Weights of a small GPT-style language model, trained from scratch on English Wikipedia.
Size: width 512, MLP 2048 SwiGLU.
Architecture: rotary positions, no biases in attention or MLP.
MLP neurons of a small language model. Each row is named by its layer, matrix (gate and up: input weights; down: output weights) and neuron, and shows model dimensions 224-319. Each number is 200 + 40 x the weight over its row's rms, rounded and kept within 0 to 999. A neuron's up and down rows have the sign that makes its largest values positive.
Before each neuron's rows, "fires before" lists the tokens most often just after its 100 highest values on Wikipedia text that the model never trained on. A number after a token or word is its count.

fires before: "," 38, "\n" 10, ")" 9, " |" 9, "." 7
L2.gate1557,178,170,231,175,179,232,163,249,224,167,224,186,192,270,171,152,214,202,226,209,171,215,165,202,160,171,252,224,152,213,202,202,205,226,201,185,264,199,200,154,135,196,216,180,211,201,198,207,231,168,203,191,170,141,186,205,174,184,147,207,223,227,259,171,259,151,194,144,213,178,191,189,223,200,154,170,163,201,279,197,198,184,239,235,136,173,255,190,270,163,225,228,136,257,208,188
L2.up1557,252,236,244,208,253,177,216,190,264,274,115,214,187,121,174,156,325,159,251,228,163,246,156,171,124,207,202,173,120,191,187,181,196,214,117,212,171,226,179,232,220,212,200,213,128,145,223,225,157,279,212,109,204,202,242,65,181,149,247,144,173,181,217,194,184,291,204,194,126,266,148,177,229,181,160,205,198,157,235,248,166,198,200,214,223,207,227,212,216,212,166,158,204,220,262,165
L2.down1557,164,228,141,157,194,167,213,291,157,224,266,179,203,197,215,274,202,224,228,190,191,233,168,195,214,172,185,195,182,166,167,237,238,142,170,230,317,209,198,221,198,218,189,233,162,204,226,138,112,277,214,242,267,188,201,175,156,252,172,168,118,232,186,143,188,200,146,220,159,203,315,229,207,206,139,194,233,241,176,241,219,252,177,237,253,143,193,184,229,146,159,304,234,169,230,181

fires before: " |" 29, "\"" 9, "," 7, " (" 7, " 1972" 7, " and" 6
L7.gate1701,172,175,183,161,244,188,172,157,165,217,163,138,245,213,184,145,93,260,180,151,226,222,130,121,216,261,146,247,146,228,197,169,212,248,180,192,256,151,238,131,273,202,239,267,129,233,244,257,214,190,271,286,225,149,215,198,154,214,191,219,162,228,190,141,131,194,228,208,242,172,246,166,193,265,163,166,198,147,188,214,191,250,259,313,234,150,237,169,209,241,189,159,198,176,222,231
L7.up1701,230,212,180,127,259,255,193,248,238,201,146,212,174,180,147,217,172,182,229,244,136,180,177,178,175,254,212,182,138,277,243,209,283,173,187,239,179,182,233,158,258,258,174,182,205,242,191,167,201,249,108,180,174,236,175,216,211,181,220,163,184,219,163,190,183,213,185,301,191,215,143,169,183,139,146,207,231,239,164,312,237,140,152,147,164,212,193,133,199,187,159,168,141,242,178,175
L7.down1701,223,162,257,192,259,214,228,213,203,195,197,170,269,240,232,267,256,208,172,194,247,183,198,196,141,209,100,113,176,240,222,157,228,190,220,179,250,164,236,215,244,171,120,243,240,208,106,232,208,178,179,140,194,199,232,221,220,219,249,179,202,263,240,209,207,194,255,200,199,215,150,288,265,195,234,176,263,166,165,164,250,275,111,189,159,214,193,266,213,162,247,145,235,190,185,242

fires before: "=" 45, "\n\n" 6, " \"" 5
L2.gate65,204,154,160,197,167,129,171,194,200,174,173,235,176,246,159,141,190,163,165,106,254,265,129,166,238,203,264,238,210,143,205,171,169,233,253,209,220,229,172,186,151,233,137,218,258,196,156,207,253,230,158,183,210,250,234,227,164,255,243,155,196,196,159,246,192,198,201,199,238,202,167,153,226,229,171,225,308,175,213,91,180,147,168,158,253,140,165,212,170,163,193,131,216,173,206,208
L2.up65,174,198,179,243,193,183,197,199,215,225,219,189,204,236,236,192,265,280,217,209,210,212,215,139,237,159,262,225,217,183,288,242,303,202,166,219,219,201,153,242,170,184,234,194,277,150,174,208,173,266,212,261,190,199,247,235,185,247,142,192,116,157,217,172,244,236,141,198,188,215,197,203,185,123,216,178,186,175,219,138,208,166,238,184,205,201,205,221,184,178,107,180,194,249,147,179
L2.down65,222,191,159,194,212,227,237,203,144,228,178,241,114,235,202,181,174,242,247,230,187,183,225,173,211,207,157,180,199,199,222,191,181,246,176,193,231,225,225,214,181,172,136,330,196,226,158,268,183,228,181,225,177,167,231,206,175,157,158,180,188,221,179,156,145,210,217,150,127,206,191,186,175,188,214,228,265,190,146,197,193,262,251,224,236,203,176,215,209,140,174,226,214,152,276,147

fires before: "d" 40, "r" 9, "s" 6, " |" 5, "nt" 4
L7.gate452,199,156,214,182,246,154,200,170,160,132,177,148,216,139,209,241,273,201,242,212,186,177,134,227,205,210,224,201,212,226,194,274,195,218,242,161,182,155,207,176,198,265,214,148,244,235,153,273,209,255,190,219,169,156,228,141,212,168,201,242,160,254,169,210,198,224,181,197,196,210,239,261,155,213,170,217,149,210,246,280,225,182,216,242,123,257,195,221,192,247,173,187,190,248,233,225
L7.up452,260,205,172,146,245,130,259,125,103,239,185,183,219,146,239,240,225,209,130,166,172,180,164,233,146,185,194,212,259,289,175,173,203,146,203,184,186,232,197,241,221,280,112,139,180,177,224,176,144,247,123,242,204,139,221,144,167,215,304,221,111,246,193,143,211,239,164,195,198,222,169,196,214,214,201,138,179,298,196,196,186,179,258,169,160,230,137,243,238,184,142,203,184,213,243,231
L7.down452,230,265,188,209,216,212,215,155,211,232,246,211,147,194,207,202,215,147,181,191,157,211,212,195,147,309,200,202,197,231,154,220,156,126,168,230,175,215,216,157,236,213,200,218,202,252,231,165,176,217,236,303,219,266,148,202,221,211,144,201,202,202,137,238,171,194,162,257,171,217,162,147,253,221,189,190,196,175,231,240,139,243,239,227,225,269,184,116,223,186,208,156,209,185,234,150

fires before: "." 24, "," 22, " as" 17
L2.gate848,230,208,172,227,175,210,105,229,149,132,141,230,148,195,174,170,182,180,155,273,187,180,141,226,198,190,189,190,229,214,199,270,123,183,208,193,177,137,246,233,179,235,260,324,225,176,219,131,284,243,189,224,202,200,187,189,208,160,182,171,223,211,194,226,134,262,251,177,158,216,216,194,199,182,231,245,196,233,183,152,206,209,226,252,260,179,192,152,197,162,241,211,172,187,183,160
L2.up848,143,175,173,238,196,217,128,195,190,130,154,203,251,221,205,178,221,159,192,251,167,158,218,225,208,168,183,142,265,227,141,233,237,219,229,225,187,166,232,246,204,118,209,273,190,246,149,113,195,213,233,252,266,182,198,173,188,170,192,182,270,220,339,207,198,173,197,160,212,217,200,216,226,147,246,245,204,192,240,203,211,220,252,240,247,187,160,202,215,167,260,203,240,163,138,214
L2.down848,226,176,139,176,242,254,164,286,223,188,192,191,185,285,198,168,259,223,156,182,188,207,270,198,189,275,154,190,244,193,264,242,192,159,194,134,238,183,252,196,235,163,150,176,181,119,260,232,125,232,207,193,193,239,196,193,216,174,202,199,247,217,224,197,189,128,187,152,172,143,155,216,197,205,200,145,164,207,251,145,170,214,227,163,122,197,159,273,207,256,180,199,226,190,292,156

fires before: " The" 24, "\n\n" 16, " and" 6, " A" 4
L7.gate1456,151,232,255,210,167,173,196,145,229,230,131,224,166,179,266,235,174,162,147,232,198,199,220,141,203,198,205,246,167,220,242,205,109,176,149,145,246,227,221,247,248,214,185,176,199,209,150,259,272,280,207,191,199,184,176,213,170,190,159,237,170,242,196,154,137,225,214,185,202,265,146,112,185,137,211,151,234,221,151,169,203,221,191,131,235,174,248,252,147,208,195,163,219,211,209,235
L7.up1456,221,142,190,158,242,148,265,236,143,193,144,220,169,181,244,199,211,140,260,250,240,197,195,210,300,142,185,176,143,199,162,203,167,160,131,237,225,218,200,270,235,280,187,169,222,261,176,231,153,123,229,230,216,183,235,214,168,186,196,251,209,259,257,156,218,115,207,214,331,130,127,227,183,87,188,206,260,200,201,215,277,233,186,210,215,230,204,242,230,224,205,179,218,251,218,238
L7.down1456,186,178,249,248,173,113,207,247,175,190,230,254,157,228,199,212,263,178,171,212,204,229,233,221,254,167,178,158,173,222,284,234,223,249,201,160,204,211,210,150,285,206,184,280,174,205,278,173,195,158,223,83,197,239,163,238,215,186,164,239,234,250,145,232,181,218,285,164,186,262,241,137,207,208,196,248,196,219,159,244,179,224,220,182,201,197,193,156,151,209,180,194,228,166,271,186

fires before: "\n\n" 29, " The" 20, " In" 4
L7.gate979,232,209,208,235,205,141,268,188,164,195,167,239,67,155,235,148,140,277,185,186,233,204,200,217,188,207,153,202,158,219,244,182,164,164,201,200,248,244,149,279,221,218,66,262,205,232,147,166,219,278,182,173,246,193,244,175,62,221,195,182,202,209,197,165,127,204,200,162,274,187,173,212,169,207,268,231,203,232,266,167,171,142,215,222,256,138,140,227,209,173,193,160,301,219,211,238
L7.up979,211,209,238,197,217,146,219,215,213,231,172,252,171,173,201,209,221,242,253,201,225,167,223,174,242,183,259,221,194,164,213,236,260,154,284,238,199,252,159,265,104,219,141,231,140,167,229,221,220,187,257,184,147,226,228,142,137,123,256,242,248,247,198,205,147,237,183,124,213,315,163,162,137,246,217,176,263,156,239,208,234,218,196,228,157,270,178,145,228,160,144,244,241,276,146,211
L7.down979,196,214,176,259,126,170,260,184,175,193,200,148,211,209,193,196,201,170,161,200,211,231,173,269,195,234,207,224,164,186,389,187,180,190,168,206,283,184,159,149,139,104,217,139,202,226,204,223,250,227,237,148,219,221,156,202,167,210,197,182,123,232,186,198,183,283,259,218,135,197,209,171,192,133,175,203,221,206,246,204,172,139,134,147,185,209,161,207,162,211,203,168,216,182,224,178

fires before: "'" 50, "." 7, "pen" 4, ")" 4, "," 4
L7.gate1804,237,169,184,191,165,219,120,176,184,146,157,297,197,267,174,138,207,189,128,260,141,241,186,185,162,210,203,236,203,232,203,256,194,190,170,163,146,281,149,170,190,191,192,227,245,219,199,195,214,236,233,188,130,190,146,232,216,218,252,220,175,161,138,273,132,188,212,163,186,168,116,230,134,254,259,143,215,214,127,189,245,269,231,204,212,219,215,169,233,200,225,157,269,148,181,199
L7.up1804,255,154,211,168,220,132,162,153,243,130,165,186,240,221,206,277,180,213,204,136,189,163,193,138,218,178,213,148,237,250,192,237,279,209,198,211,230,141,139,243,215,156,237,176,201,204,170,119,210,202,135,215,150,193,191,191,197,272,166,172,298,129,276,195,146,270,178,148,226,170,208,231,159,219,233,197,190,241,211,180,223,177,169,184,155,213,130,173,217,186,213,209,198,221,156,217
L7.down1804,187,172,251,201,195,160,149,221,196,208,137,161,173,180,178,180,203,222,98,250,269,159,147,74,232,158,195,195,184,134,239,181,232,236,152,236,164,183,188,139,134,196,159,190,180,219,285,200,232,173,154,146,238,208,194,145,215,223,231,203,225,271,176,207,196,178,188,142,236,240,268,225,188,165,225,266,214,293,190,198,251,181,234,219,128,199,276,237,236,179,267,224,201,121,253,234

fires before: "s" 36, "|" 29, "ke" 5
L7.gate763,127,234,211,228,224,200,227,200,102,203,130,264,194,234,175,175,302,208,193,184,186,224,157,248,203,184,282,197,170,189,220,226,218,157,233,176,222,281,154,171,270,274,246,214,273,196,187,208,239,216,172,212,170,172,249,188,252,87,222,266,205,242,170,187,258,243,166,229,259,196,245,239,151,169,220,178,184,159,153,256,240,163,151,216,180,196,166,223,211,204,226,214,185,213,117,216
L7.up763,182,232,284,198,235,208,273,204,222,232,254,262,172,123,222,186,208,112,247,173,251,171,210,219,158,192,178,234,241,246,214,227,289,243,240,214,92,247,191,204,212,190,241,204,321,188,267,205,149,142,200,270,217,114,199,221,215,261,296,102,169,218,247,145,187,232,253,201,260,201,243,277,158,208,231,222,231,189,217,163,121,146,212,203,178,195,224,172,129,253,210,206,207,184,166,183
L7.down763,151,312,191,244,159,136,166,135,221,243,178,262,160,265,228,149,232,169,261,172,239,208,179,228,234,194,164,213,279,153,145,192,272,222,250,245,166,169,126,231,242,249,146,160,277,250,222,149,127,211,236,207,170,180,173,262,222,246,211,152,125,176,266,263,189,189,224,119,212,199,194,278,158,229,294,248,197,185,274,180,154,159,221,208,268,156,177,197,164,145,219,202,215,238,211,189

fires before: "," 18, "." 18, "\n\n" 12, " is" 8, "\n" 7, " –" 6
L2.gate1384,182,172,141,142,150,255,166,238,180,126,228,207,204,151,263,264,239,179,209,201,158,135,195,188,205,230,212,205,216,169,211,239,254,170,158,224,173,170,269,211,265,223,172,202,243,194,187,176,192,214,193,306,227,239,183,158,186,192,185,222,265,264,191,226,105,113,215,196,205,140,206,268,201,153,202,249,206,237,192,194,197,212,248,207,216,218,193,176,203,234,233,147,145,258,245,158
L2.up1384,187,163,150,226,181,198,193,220,178,167,251,240,258,224,228,200,211,182,162,196,128,159,154,179,187,207,232,170,210,232,233,136,193,156,209,213,168,221,226,214,228,104,232,224,146,212,177,161,196,201,160,279,180,244,216,183,132,203,230,224,265,235,186,210,140,171,165,240,216,207,174,153,243,132,196,209,228,202,162,195,156,125,190,191,215,214,174,196,182,200,290,261,183,241,246,235
L2.down1384,229,229,310,169,212,162,191,290,192,172,254,220,174,216,185,230,216,196,266,182,280,214,216,227,152,259,199,146,270,215,236,216,207,162,251,166,138,175,74,240,238,222,211,206,130,240,100,146,192,211,261,167,199,175,206,225,231,225,170,206,212,245,231,138,235,233,197,243,178,171,204,174,263,153,187,192,206,211,196,158,153,152,161,164,153,208,217,205,195,250,216,257,144,119,238,245

fires before: "s" 76, "ed" 6
L7.gate141,249,171,197,238,272,217,148,211,237,200,234,137,228,170,183,194,232,158,185,117,213,202,229,240,218,179,196,145,211,205,169,235,197,291,202,225,267,237,246,214,219,214,170,216,126,208,235,152,166,184,258,196,208,227,171,211,118,181,314,223,213,61,168,219,175,279,238,165,250,170,201,246,173,195,204,177,151,200,197,159,163,199,190,170,235,297,244,133,259,217,169,293,207,233,178,174
L7.up141,163,292,247,157,181,191,184,205,249,193,181,252,171,222,210,239,172,205,241,207,205,201,241,187,211,167,217,200,196,237,210,159,225,157,209,223,200,189,231,185,187,202,150,225,160,187,157,234,256,247,191,264,178,189,218,251,199,132,258,195,198,234,171,232,213,211,61,185,159,164,137,246,186,169,193,246,191,173,229,156,218,292,188,226,194,153,179,266,233,214,232,160,192,157,184,212
L7.down141,156,205,137,225,180,170,213,232,226,216,189,248,141,141,173,211,192,216,217,246,187,181,236,181,182,178,274,227,192,222,258,148,268,205,242,221,218,209,146,191,232,216,196,202,243,235,303,224,263,227,240,193,179,235,187,179,254,151,203,141,200,272,187,185,202,176,159,208,181,269,208,220,234,162,200,163,216,118,205,151,241,308,250,234,188,184,150,178,187,189,181,169,183,191,121,189

fires before: ":" 55, "″" 6, "s" 5, " to" 4
L2.gate1067,198,181,201,224,225,186,258,233,230,207,213,188,208,144,231,171,244,244,168,232,166,146,309,150,197,199,177,162,172,101,222,196,250,123,133,262,167,224,236,202,164,255,87,244,169,173,222,161,205,230,182,209,161,226,284,178,123,191,199,164,179,202,218,172,230,153,277,260,194,172,201,203,175,211,149,176,164,188,197,216,177,218,225,211,230,130,207,166,202,189,224,214,188,209,138,254
L2.up1067,212,263,160,259,205,165,139,216,215,257,227,250,222,217,189,168,209,283,119,206,215,223,327,142,218,239,185,169,220,161,231,230,199,177,175,275,194,259,168,196,196,202,169,220,127,226,209,149,198,178,260,244,249,269,236,198,235,220,203,169,175,173,219,136,266,177,211,239,275,179,249,169,165,216,141,158,174,222,211,184,156,255,254,262,242,175,178,174,203,176,219,190,207,198,169,229
L2.down1067,170,231,189,246,187,184,137,153,186,206,255,246,246,204,202,150,227,250,181,218,251,206,307,178,175,185,264,161,226,253,155,230,146,190,204,211,231,196,211,170,168,213,275,235,203,201,204,207,184,138,209,235,227,201,211,171,256,118,183,268,262,200,249,216,181,195,206,251,194,135,223,254,153,183,212,302,255,247,245,157,161,276,263,188,198,168,224,198,233,223,218,138,164,141,220,198

fires before: "|" 60
L7.gate980,193,196,220,218,231,177,194,223,249,275,245,181,217,179,145,230,151,190,195,169,197,237,212,192,158,172,249,169,180,202,152,261,268,248,248,152,200,269,173,191,138,129,165,174,242,226,204,209,147,196,152,187,242,182,211,177,245,162,225,177,248,214,170,260,182,239,172,208,151,191,178,188,222,210,199,253,98,215,260,264,112,201,274,164,195,237,224,115,192,238,190,156,217,202,219,236
L7.up980,156,191,148,129,226,195,246,209,256,222,217,248,241,190,229,237,183,217,253,97,186,234,211,200,131,176,254,181,230,184,208,241,262,297,193,154,130,203,210,225,174,178,132,176,264,208,207,242,172,161,162,198,192,137,104,235,229,275,184,240,271,258,160,275,193,210,249,181,223,251,204,243,235,202,191,219,189,140,227,163,166,159,219,152,125,190,179,170,184,176,175,267,267,152,257,221
L7.down980,244,206,217,183,190,240,138,222,228,158,163,189,170,228,225,206,207,224,144,180,175,175,217,235,169,210,292,132,182,273,176,315,266,205,234,181,202,261,162,142,216,212,127,132,253,263,214,144,209,189,205,190,235,246,196,194,202,197,218,222,159,251,102,238,192,212,212,263,235,224,213,157,197,154,152,150,145,245,200,197,140,182,225,195,224,179,232,178,156,201,179,152,189,213,279,245

fires before: "  " 31, " −" 16, " +" 14, "|" 10, " \\" 5
L7.gate1439,182,193,201,218,257,270,216,264,172,173,193,202,187,154,180,195,177,169,233,117,237,175,227,224,199,125,158,190,153,124,189,167,156,189,152,222,159,242,198,286,163,251,192,245,222,260,199,229,251,179,119,207,189,162,230,194,186,158,237,190,210,210,186,186,223,210,259,202,169,132,211,260,171,201,193,230,231,236,209,105,215,197,262,183,202,157,195,166,139,250,169,238,242,217,112,189
L7.up1439,289,255,156,255,214,252,209,191,205,176,178,136,215,233,196,243,174,212,190,150,189,201,222,158,262,217,221,211,128,203,203,109,242,245,147,167,276,223,193,204,192,245,192,112,224,204,159,246,235,232,210,222,211,241,217,189,186,213,191,170,215,226,160,183,208,200,127,265,186,155,155,238,199,223,217,227,295,101,214,150,180,201,215,220,115,235,192,212,228,217,199,234,169,191,159,195
L7.down1439,192,259,164,187,204,252,213,220,226,127,140,208,155,121,187,190,163,186,157,163,228,171,131,226,211,155,210,218,134,210,162,190,230,238,185,135,135,157,200,256,230,224,186,218,156,140,283,165,199,234,166,124,201,248,205,237,216,167,267,256,241,114,185,260,242,261,197,301,162,249,251,240,174,131,229,213,168,274,208,175,236,241,158,251,208,242,207,193,135,184,203,188,228,202,201,225

fires before: "|" 71, ":" 9
L7.gate1584,275,154,219,254,240,191,133,172,202,175,171,209,263,279,193,145,218,189,246,201,174,240,149,138,154,210,219,182,224,219,229,193,188,147,154,144,173,186,192,188,170,237,173,190,183,254,196,156,255,194,152,201,227,175,194,216,187,217,194,288,177,218,219,157,199,270,161,165,237,236,247,254,205,199,225,201,177,149,205,167,182,202,116,243,200,188,160,202,235,205,229,198,172,145,174,283
L7.up1584,233,132,261,201,217,223,218,200,170,122,137,188,250,215,246,165,188,245,126,203,213,175,212,232,188,211,242,240,205,231,230,157,229,127,254,204,295,200,149,292,237,232,157,187,165,226,124,185,219,202,159,182,246,208,244,102,239,152,172,276,163,225,127,269,261,236,160,209,191,147,172,235,217,196,205,237,287,180,240,204,134,182,140,179,263,226,179,250,170,270,221,177,214,225,165,262
L7.down1584,229,127,170,194,173,219,209,195,257,181,263,205,217,147,215,105,184,208,160,206,145,218,209,228,218,171,183,202,229,288,224,146,219,236,109,260,230,193,174,175,213,225,216,240,214,222,171,224,243,226,185,195,271,214,248,226,158,168,172,193,150,217,239,251,281,259,229,201,154,279,145,178,208,216,194,204,224,221,161,250,253,155,219,200,160,251,109,260,150,226,190,211,230,240,127,223

fires before: ":" 96
L7.gate811,207,207,228,156,260,191,227,129,234,194,134,209,207,235,206,212,260,184,139,227,259,272,199,168,212,195,241,196,246,175,239,178,198,160,196,239,261,198,199,173,205,200,205,122,147,180,158,208,230,205,170,244,220,186,191,193,149,206,216,135,120,179,159,198,217,208,215,246,158,229,220,208,167,161,201,209,133,177,242,159,138,171,213,194,262,114,249,223,120,162,219,159,151,158,200,231
L7.up811,233,239,201,184,166,237,200,186,197,124,128,240,195,210,200,217,193,193,274,168,214,232,138,182,206,189,188,208,210,248,203,170,198,173,186,185,224,210,161,147,207,269,167,97,174,154,200,221,182,186,233,192,171,201,152,214,259,149,206,258,134,254,101,222,198,191,161,194,125,244,210,195,172,232,183,261,204,181,174,176,115,114,136,237,256,209,219,211,141,203,250,119,228,185,170,254
L7.down811,184,161,168,219,215,204,279,258,181,214,182,208,133,128,148,146,160,212,161,226,216,223,181,190,178,174,258,168,232,276,165,213,258,232,212,239,257,230,173,153,188,147,189,223,134,165,162,137,249,202,230,275,155,218,163,267,248,178,240,151,169,271,176,207,255,274,202,256,174,183,234,164,204,219,164,247,209,200,195,227,189,135,156,248,144,205,263,181,203,204,206,224,265,289,250,216

fires before: "=" 32, "d" 26, "s" 9, "ed" 5
L7.gate1559,191,167,211,165,170,238,142,185,179,210,195,140,240,206,217,230,188,194,220,171,185,189,204,207,233,183,141,163,135,177,195,216,201,202,267,266,203,202,226,221,181,292,160,156,187,269,218,145,135,178,140,245,249,205,179,212,143,203,243,184,230,171,151,112,187,219,247,245,217,179,176,237,170,193,225,174,161,214,282,211,199,203,235,186,186,207,223,187,262,137,196,162,247,187,135,201
L7.up1559,198,161,266,227,202,305,188,175,198,184,238,217,179,159,182,219,189,142,204,109,236,97,141,151,200,253,220,246,165,182,272,216,231,209,164,294,162,247,176,191,189,183,200,240,141,269,187,255,242,210,226,185,246,228,174,177,178,201,160,239,150,274,157,167,188,202,267,199,191,253,136,147,105,218,242,136,108,179,192,229,183,171,279,282,215,209,143,246,185,241,208,196,239,156,136,209
L7.down1559,219,180,203,182,233,207,202,209,249,192,216,161,186,211,180,167,176,203,193,247,248,178,197,193,160,177,254,205,135,181,141,173,178,224,137,97,205,256,284,187,139,212,195,202,204,173,199,192,202,216,188,215,324,185,196,235,251,221,112,188,165,233,234,177,198,143,215,225,169,160,215,283,191,185,216,162,257,202,247,265,226,248,229,213,179,180,127,170,173,229,214,244,221,260,216,219

fires before: "|" 47, " 01" 4, " |" 4
L7.gate311,225,204,224,203,203,214,223,264,227,116,198,233,142,202,278,163,172,182,218,199,190,181,316,258,183,145,134,176,217,238,262,174,142,129,210,198,198,198,216,209,180,236,217,132,243,197,199,190,160,232,255,199,247,193,241,227,218,179,174,183,172,189,191,246,226,205,149,249,282,226,282,219,137,161,192,154,185,211,214,210,209,194,190,197,167,245,164,223,168,212,230,244,180,231,266,152
L7.up311,215,206,137,227,215,161,125,168,225,197,172,180,182,216,222,153,257,201,142,114,210,281,171,190,102,186,207,243,268,134,196,190,257,208,142,190,260,231,245,183,158,237,209,148,246,224,208,186,208,253,199,256,205,227,192,325,163,253,252,218,125,223,213,106,161,185,204,244,221,225,170,225,240,172,174,215,191,163,156,241,182,182,203,226,140,280,242,199,195,225,153,232,211,175,138,161
L7.down311,207,267,223,182,192,176,244,159,225,179,262,221,187,296,170,279,172,167,233,177,224,169,100,238,180,168,200,169,242,190,235,121,206,268,171,203,304,196,197,199,192,171,213,205,175,245,143,169,248,177,266,192,190,164,205,184,171,187,243,243,179,148,169,195,168,141,148,173,183,148,187,174,150,221,239,244,195,187,212,245,218,253,172,263,317,194,183,297,215,255,164,228,169,197,159,189

fires before: " |" 29, " of" 11, ":" 8, "." 5, " code" 5, " (" 4
L2.gate1546,205,170,202,253,217,170,234,214,255,177,267,248,201,231,250,114,196,202,163,189,227,235,165,179,156,208,205,220,220,191,196,223,175,184,141,256,200,169,148,188,172,241,118,227,251,158,233,198,185,258,203,157,256,186,191,247,139,190,256,175,232,243,159,178,182,196,187,184,191,230,128,149,182,182,175,194,176,211,112,172,175,158,238,166,157,191,197,198,151,204,149,228,173,124,244,214
L2.up1546,84,197,149,178,216,184,176,176,248,208,181,213,229,207,223,182,128,209,196,140,177,180,163,170,256,254,214,172,232,246,242,258,193,217,236,227,190,187,182,231,191,269,204,157,177,229,133,315,236,227,296,203,176,289,156,228,185,139,268,236,168,220,218,186,199,176,228,201,182,249,215,161,213,76,203,185,283,170,178,216,147,136,199,179,223,223,202,153,178,199,187,201,215,154,165,215
L2.down1546,220,207,165,243,234,248,192,208,231,251,251,281,210,242,185,200,161,242,203,188,208,245,186,74,180,190,265,148,160,141,233,228,166,185,188,260,103,262,184,162,239,166,228,210,203,193,200,187,218,242,255,178,188,220,170,209,203,152,180,219,205,172,168,278,212,210,288,194,217,213,242,276,151,212,299,214,235,228,171,233,147,159,183,152,158,197,261,225,202,148,199,233,178,146,171,141

fires before: "d" 27, "ed" 25, "nt" 6, " been" 4
L7.gate853,145,135,181,137,249,213,204,165,225,191,223,170,239,131,209,283,178,209,186,201,207,213,181,228,186,173,231,169,209,272,289,197,233,183,197,197,198,255,221,187,200,189,196,152,97,277,202,231,220,232,140,171,234,298,193,178,154,151,324,162,235,271,195,137,182,201,169,211,213,203,225,305,135,189,145,179,190,215,160,131,155,187,163,235,185,232,175,254,169,175,171,270,140,159,167,197
L7.up853,255,246,242,202,173,218,204,237,114,253,238,149,214,235,239,200,259,185,166,193,293,288,203,156,147,143,219,186,247,237,195,241,261,180,225,241,207,142,231,208,152,231,184,149,242,198,195,211,145,207,224,269,155,211,202,275,263,193,216,153,226,195,255,185,163,230,196,242,250,241,127,169,210,153,171,222,232,260,229,165,171,226,186,151,161,206,243,178,224,159,174,227,228,227,230,191
L7.down853,187,178,218,141,178,174,191,208,158,239,214,121,112,130,257,206,224,213,192,186,234,221,159,215,235,237,209,226,188,296,186,156,222,207,179,281,230,290,163,188,143,223,158,205,196,175,206,238,171,230,166,277,237,261,208,220,191,197,232,255,150,180,162,188,159,207,173,205,238,239,253,110,200,201,163,159,226,202,229,200,196,215,166,161,106,265,179,141,168,257,182,247,189,245,130,174

fires before: "|" 59, "\n\n" 21
L7.gate1786,211,269,193,225,184,250,218,275,190,177,163,221,136,185,152,213,164,193,164,174,259,221,241,176,234,188,184,131,202,186,215,167,243,195,268,190,161,207,187,239,228,210,225,162,189,272,200,147,182,258,270,216,238,223,205,165,220,119,171,216,205,187,206,221,157,244,258,217,192,197,227,211,172,205,240,229,208,155,160,191,136,175,230,186,228,194,238,240,177,190,213,225,198,204,99,240
L7.up1786,177,185,254,253,219,197,169,251,198,209,182,229,164,207,259,214,173,200,185,236,187,214,184,219,166,178,266,162,165,217,184,221,251,171,232,201,182,233,224,252,210,203,188,186,237,163,215,177,201,163,229,221,177,191,240,222,185,240,244,229,232,160,211,142,156,168,234,192,218,221,154,215,189,223,276,229,169,245,241,270,170,170,164,133,192,157,240,217,237,185,242,195,136,159,141,172
L7.down1786,189,156,194,102,207,190,154,206,254,173,266,247,175,99,238,165,152,214,238,200,217,231,130,228,210,194,198,208,207,190,191,218,187,217,198,161,156,175,172,192,220,90,160,157,190,212,181,192,198,158,137,148,153,258,168,189,211,133,231,205,193,237,227,187,208,214,232,198,143,211,260,131,212,207,265,253,179,148,136,267,207,168,220,227,147,204,208,203,158,173,224,211,235,223,198,244

fires before: "," 23, "." 13, ")" 12, " the" 8, " in" 5
L7.gate819,167,181,184,242,168,230,197,198,242,232,142,185,197,225,221,160,185,166,203,170,252,139,214,221,208,192,148,290,229,129,172,231,204,226,186,166,219,171,224,170,218,158,232,227,155,182,186,173,196,184,221,245,169,167,201,183,91,165,128,234,185,178,214,132,173,203,211,135,226,203,152,220,223,161,124,192,129,175,243,208,161,223,116,97,158,242,183,171,158,183,186,104,178,179,219,230
L7.up819,283,169,163,229,172,184,181,236,218,184,133,152,158,262,329,189,244,164,207,262,223,269,183,241,250,185,179,224,113,199,196,121,226,171,154,217,178,211,201,223,232,166,227,228,200,150,182,184,203,208,146,210,207,220,160,156,178,231,217,190,163,173,149,211,214,253,147,251,138,157,202,207,222,152,175,206,200,224,278,184,180,119,182,226,185,158,269,240,171,211,247,223,177,224,255,226
L7.down819,179,166,215,223,258,175,205,156,181,136,234,222,241,149,250,229,233,174,160,269,254,168,243,184,214,241,190,129,217,200,216,206,172,139,234,194,223,199,161,101,199,220,193,187,210,147,274,145,210,187,183,145,200,210,246,185,170,218,121,256,187,172,254,207,187,264,222,242,113,190,211,204,165,273,286,156,244,262,237,189,183,202,245,139,215,184,220,264,231,178,181,236,208,164,258,140